From a checkpoint of a small transformer trained on Wikipedia: 11 layers.
MLP neurons of a small language model. Each row is named by its layer, matrix (up: input weights; down: output weights) and neuron, and shows model dimensions 208-303. Each number is 500 + 25 x the weight over its row's rms, rounded and kept within 0 to 999. Numbers have three digits each.
Before each neuron's rows, "fires after" lists the tokens most often just before its 100 highest values on Wikipedia text that the model never trained on.

fires after: "\n", "-"
L3.up821:450528490511470480470471444475514527508536485465484488498468545449506531472530498492484478464541506487520503525514504489481502513512485502535523516505527454492494492449485525504451489499510496500499483479535494487519535508534484506491491496487518488501516511508477489526467525495491471502
L3.down821:498470486482506533459523550455506486441488465521483520517498539496507464476534435449546476487507488479518475490509520469518496500507470482547484481512465516440561476505494519477468483524480530485515477508500490501535485512481542513504496506487462484500483539526499561497493504485502495503

fires after: "\n", "|", " in"
L6.up419:524501488475486539499504470516518504480513485472547489511469487530481501492504486576532481513523509509479503493541490547488474461504522498519525466489505508471555530461514546523506547486527512498539530528503529479514488514544470516466464478506519452535504510487454528492568494493524476487
L6.down419:472487528497473471501514462526476516502547503543484425525505519523508487497466488464496490482537475518481499482486510499524469494491510527488522449511505510539504540491534485501486473496519500497495499519533504466550468535485526479493518512470485454469436481512522491541537469504510476499

fires after: "\n"
L2.up1000:472485513493496462518493504541459511517514512502506504493486456518475495507522492474457519444497510489579529474554519483501488575501494499495500523473521503502481512494460474516470507474530496503513492508509498462493507505470501498524486459490480498521500521550511482482522513547499526496
L2.down1000:494489470507521485500511528491489503496484450498466512485508492469487480517481486529495489513511470521500487554519535494467524518499515494477580532478455556499488530512449520512470502529516503459467498517493506482488524512446485476513481511478499481538497441521480531495492452509537539507

fires after: "\n", "-"
L3.up766:498522462492479499488530514489508514503558450471500531517521501519515529496487475509503465490500505502545525513571497505516466505503487433526490510525537472491520518441528471522482473496504462503465512479514506449511482491528501473495481477472500510527467547523499493505520511512513487475
L3.down766:531490455467514517456478479523518489479521500464527521516543511465480516481500532521467513515495517514481491483497515479514518495482576486478499571489517492497504468505463493482536526497492483506470530486518464521488487480526485505475508537496499488475485481507509543532493502468470502519

fires after: " and"
L6.up1778:442527478500507488503519512502505513490527481489476493505508464517542480525512501543527477509513504451476517546520490504505508495505478489492479504473503525519510490514507457491508514494483462501489482497564474502500498415483535472500496462513481509557509467496567496491471501528556507533
L6.down1778:533504571489488502559501516505520485516479485494544484459497460512471524497536457464529548508470509486527508478471508497498492490493482480523537468519469494480503492480489496489474481487482543503428565498515502490542476492462477507537491499489541501467519479473455479498495499479477457452

fires after: " a", " is", " was", " are"
L6.up550:522532513481490532450504499509497512512471565518471493498470422490510521529550472557484526532503507507506507486456512527484532531501543539534487512496555471531554486471502473494518531474536509490520532469526471508474505515521508474492502483486440452488509460445484468461507517505508486502
L6.down550:560481484488497527486482470512496529493477459550491502469498449485466476488494452482458505550513453516520476488502503519517498539499514487511573486476491492502508502504477507455522485494483492523509466525466512468495507474490506478489500503503490487496489500517491481511483501462516515508

fires after: "===", " ===", " Institute", " Academy", "s==="
L6.up1208:490540524489496536486518515504475509506491522476524504504541505508486485500527502490519463461499527500478497486434423502504462488517516464509468466500487491479501497493519503498514458482530491494474479485500514513491476492499483503502492495506492493472499531463506514477494490486493470501
L6.down1208:538547492520515481485500499502459469476495477513487503525466514512510448529531490502514477535487534478472526464512516538517561493493514492512489502478497513505521526483514492467534536541511514511563471480529479496502467540470460472530503525547484489514504478526493508498478494477500534464

fires after: "\n", "|", "-"
L6.up498:486498485503505481506494501516469510529503517504508535483551516463508546479507535504498520498472482471506483493552449490500455474510481444490533483492486506491487532476485485497537466489511472499526473434514489491457504507543461493507499519447535447484503497494470438492531526515517485473
L6.down498:518464523564495512490553464476499467508487474541490530513531541532485490541464516505477533507511472514456480523461459477494517496480539528487478511473488487476498490484513489509473536473484496488473532471538440504501518528496492503469537535480477506514491486503485472522515470483492454509

fires after: "\n", " |", " %"
L6.up345:523522494490519510484476447511515496529513477537540503481466478506499529488506491496512507497483500492493489526502514514576478499543483490525453519500518437481452505483488491497509517528461560521499515501474520474518484492472506513488474502425507454516485531483487519471555499469529438485
L6.down345:478489534495488494497506495503512506483462485534484445497472539528456471484483497486515502450494503503512534520545492539501513535471498515475528421510479477445504495446528494517492486476519474509518450491510519466493471523547542540474492530546473511485542474502492512497514511537531476518

fires after: "\n", "-"
L6.up863:465477519508485500475494508461506541464503506497476502467500493536510514544531493492500494492519506511479523477486464523518530491511477475503459502471536453507510473510494539473502514519501559490495484481522523505488581505511453475531496515431479496474481497477507493499530502501497484508
L6.down863:509502505524560477503441516494497523511501508492488493470502517486522487515543453492451476485454456519552486516480482485529476481484466476503452481524519512480516539497495504523509518517506506479548532516497578490552512507495508495521468504493477466511495490469467453509513519509488470525

fires after: "\n", "-", " °C"
L3.up942:461544512496489501474509554515506525505458496446531458468551477491455523493527503498458496523488480486505458507481509489530544528499469520462486486475536477512498543500470501531547517510522524475477504521554502501474524483512490557533500493497486516484497493509484514459501513528461482476
L3.down942:468544530538507484494531525525465539496465520494506493480461505523502515515461453493474486516474502498500506527496520498519526548490466523500518478505496532502476509533509523514492525547507504492457492510499515474511505520512538472495524466505488478464519445525511514450473508501478458524

fires after: "\n", " and", " was"
L6.up804:485524549485514476468472480508467480521493527464553506447507478517517538506521488507492495481539506495508498529461524477492528503518513517509531506440505488494501518480490496511490459499520447492492511511529485486501493521534526564516478459503500526518530529524474504506497520498518518538
L6.down804:521496468502534549530520509509498503489516479478494496536520486507536483475481525541518499479506520509525510489494524484491489533497521544549468508483477499488524462507479519518517555503494494514536541484498470499513509506514481526490544542521456511508516494475504514541527488498496478461

fires after: "===", "==", " and"
L6.up822:431508517481491509500494497504508480506512479417536514498545502544467468533488519534457515509467493507525524477519468514538474516474466529496446456466524523500521509531501493511475532502524543457489489454500491529480486507504516466495515502492511524490508526529555489486519505473532546505
L6.down822:553447477500495498492472528526522487440487494502488526465462482483505500462539449487498470510466493507509519494505552496495497507510493468532514520550497508492477510512473481463477459520524507508521498455530475514508518522510469531488485503523492511490485530487486501463513516494483414520

fires after: "\n", "|", ".", "-", "s.", " Distributed"
L6.up10:494492481500475532455509502500472494477525493467541485490479478543463512493519511499551487476510503503458511508516478530524487530490517459533527527513500523512473485505510493450502506462534464521521455462544457534462521500543483491502474470546506488514524534493522502481524523506515497508
L6.down10:524494513510486483529515501515465432478504545514490474541523501448498468513483485524478526457525516507497474504505500503469492478521481530522458515456489459465515552450557473495482524478504537486543496468517510468510543507515475500517472483451530523488529476494503492489504483520522516521

fires after: "\n", " Al", "("
L6.up1182:523546501499501547479507484496452476513520469468505523459544471508511495487499473517508456469488516485503466498531514507542534521500469504514454472505485479491497491493493517551513516517499469498519512533544483537501523465512517541496520482515472475510531480507494510482470521524473496540
L6.down1182:522489485515444447525478463487485477502569498494527498476542499468515542537471464472478482526468472491524505467518459468509509475498472510494500502503499539487490520492520490501515522508541512491473492523494465508508475491474546537522548547522515515476495481513490485465479473486539513537

fires after: "-", "\n", " GN"
L6.up1293:496499495508497467495507540480503524456490536462503515437493452498498534518546499485542463566514511521485470522503531530459520515507528502473504509475470511519473507475492511513500475507514483501538522521480497464512503491536508538488489477488491480543541491513478521437506506505513452488
L6.down1293:521478479512513469463550503507473483527455436461500471482515530461499507498522498484531516485506468521507455485503481494512486497500520479534513543503513467509500516481503556559537446466530516508464497492506478449486486515503505563515509517510535504553464477527502509482471477506480526494

fires after: "\n", " /", ".", " the", " The"
L6.up1124:534502498490502495506524482488498507498544510518521497504516502538475531576510528489464484481490519486562537477524478478553441474490510522505456547473555486501513491532539531521472535473472492487461514522479500515487541517501454520493483517469499470520505533491481505511508468469527476506
L6.down1124:501473473513496508522508497506487505537500488503455550519507533481530524458464464548504499476510537521492522509491492473476529497490520530493514476510517474505450506461485497534523523542489463481486494555522523535510533527477510509473475466534548514518516502524471480516485453493488509508

fires after: "-", "\n", " Time"
L2.up332:494471465511518466506528481516466472477493476505490519504501483472490523499513514502489486476533539526531481523502530503516534543496466494528500504551539514470498497488476516517458507517511507507531535472537510514494486519475486493518449531514501454536482449514456490463483539506521469477
L2.down332:512487515502521480492479471557494485462512456504517480522497512485523498475469468492487493506513519496463509538514501516495520533501444503525523479497525531479516520475513498494493559511468533554480485510489475457490519508466507476504525499450528570505466496572474490518502487501502539511

fires after: "\n", "-", " was"
L3.up439:476550490503478489509499480495460487518510542527504552462482502498497521482526528490540507468481497523506524511502512492475473499512528482562480503509498482499518506451491499524478512504543477494497488503536557487514524527524531479461502495455520470490474468528492492503499474497505473508
L3.down439:481497445537501541502469524464475526509509490499498496517537483531497522519480518496490518511486438491523529484502539470506500495531547511494458506521472455494482531468490541505504507538528509536478530509514473490532505514518500500508490522486500528513505484501490489510501496548475470499

fires after: "\n"
L3.up71:482508533488481501520496508489495472502499486487511531465473468474510535497476527532521489466487505484568492488527528518494498503505482502494516519482500514455475496548458440543555492494562435522479487486513505476467468514570509541493508474464484519493502483520538515432493561513485488504
L3.down71:491474469476497541475466499516501507498529508508529503538486506495540475472509487523514517503497500509524510509535518489466522506497456514500475540493477528500490523506506534490505495454489460491487523493502527479454479475528483555513568420468502521494531445502501488489505494471508511537

fires after: " –", " with", "5,", " yards,", " ×"
L6.up771:453543529519546467507545541529489531512464514498495549508498492484462485531512444501483528485510526528485478550504478478503460510497500506487455477504484491476461494480475514482479551493476499463489566531521524470529495473495501523488504495493509467467480468502524509463514514503503400494
L6.down771:496454544536447525502506501499502482523490516512449494533469506479543519544488513494529493445508516516495494504481484520472503523515466526517514527479527479473533492483506548519495509543506479503437478502516493507523526483503483492463512525460551513521516505488491520516524476529484465514

fires after: " ==", "==", "\n", " and", " life==", " /"
L6.up1401:486521504520496539495465476495513511517530526443510502483464495556510507550514482481504477427460494488487510538518502503464479541476510493500464487490537484559448544527515507535529496518511521479519486475488540500522525473533490496451492494422497475532485507483521503512496479542519526498
L6.down1401:471520465511526478525510516505513499511519499485474503520498518469486515491500505554496499551509487551458514486515518526520477475505468461482501473507488509487485554462463488501471535472507467513477465469436498551472510530530481507448503513508512495478458479497486548511515516497508478496

fires after: "\n", "-", " and", "=="
L6.up1242:522509478502509463476496458512458521480443519468484562482527457523462467510536499509506509469480498495510470491529525522524516515483552479519498525461514516521494518489464467481486515470532511474499540511498488500534481478532471539508460494543511476510518506481506518472560501510530504497
L6.down1242:513506532482522497459558500516507510486488442513491538498482463497530453485462493520500485458467529516485531512509468547518546486503504502540517522500485533453435457500477488509502502469515494523494469472482529493526487505495488512549498500541494520532467516478514492496519490517530530471

fires after: " was", " were", " being", " is"
L6.up1296:462518519518498491506513503528452483512485478497480503479491505491548529478512486499480474529485531494547482449478474471501509503503537500485513562511544485512548509536515513473501515515471479456516516473523513525466480503486539481494544483466414472504498468463518439473491455512500490539
L6.down1296:522483521496526523526512502473501506493503499531490532484476524493540535531488508461474515512492489504506484522525528472521508522484480503497483535491504529509482483486497483496529478523497509497517499489470507482488509503471486495536465487507534508498489535516502518451516471542516447499

fires after: "\n", "==", "-", " career=="
L3.up104:481544494503502518474508467503493499453526473494530539498520507533468533504483533513506532518525511512492477477498485491508542480507533482465502528503506509468520534544487482505547505481530494520484517475545492492441474528486481546472486500474497485517500471505474484511541507576529515469
L3.down104:498487480507515507479526502469489487474538492509523512507536489496524493531502474499505487475518505494456555468458516483518518496509480494489484466478520438495535470472488553500509502446510476479457511505499511454542504500491515466488506451502489488500553496539498499483517526511531486520

fires after: "\n", " at", "-", " and", " as", " in"
L6.up1259:516494521500470471447442475461466520502500481512488467475512506554483491492537525478490541489493503485493513475508542496538492488482533466509481493483499474555516496500469550521510508493540522521516485518489507538494542507496478537507480516507490503488509530494508481516534515507499513490
L6.down1259:496479509492535508488453469496517477499453496477492501479456533464520485495551472501478478505536516499555473517495441522518545513480513517571496524502475524463525473493482490497512515454531538513539455436525511499505472512498548545499475494540518555500493485480537522489527540485486552497

fires after: "\n", "s."
L2.up1423:498526488496500511495522478533475524447517513509513499483518498470500527494470482496492503553546482520522541513511478492532481587528517501453466510480536509511496476525492518516503489461482501469465505509508518481485525443553501494499491498501487532507479515507464478486513479509494502492
L2.down1423:431517469455509490480467513552504479513516499534477482479499532485519504511475531472447528512517482505532544522538490526520527518491464516461434506496493462528485484491495522465528543514521518496495528482469493492502488472516527517439540519487480514492518495461488504499495471525516468502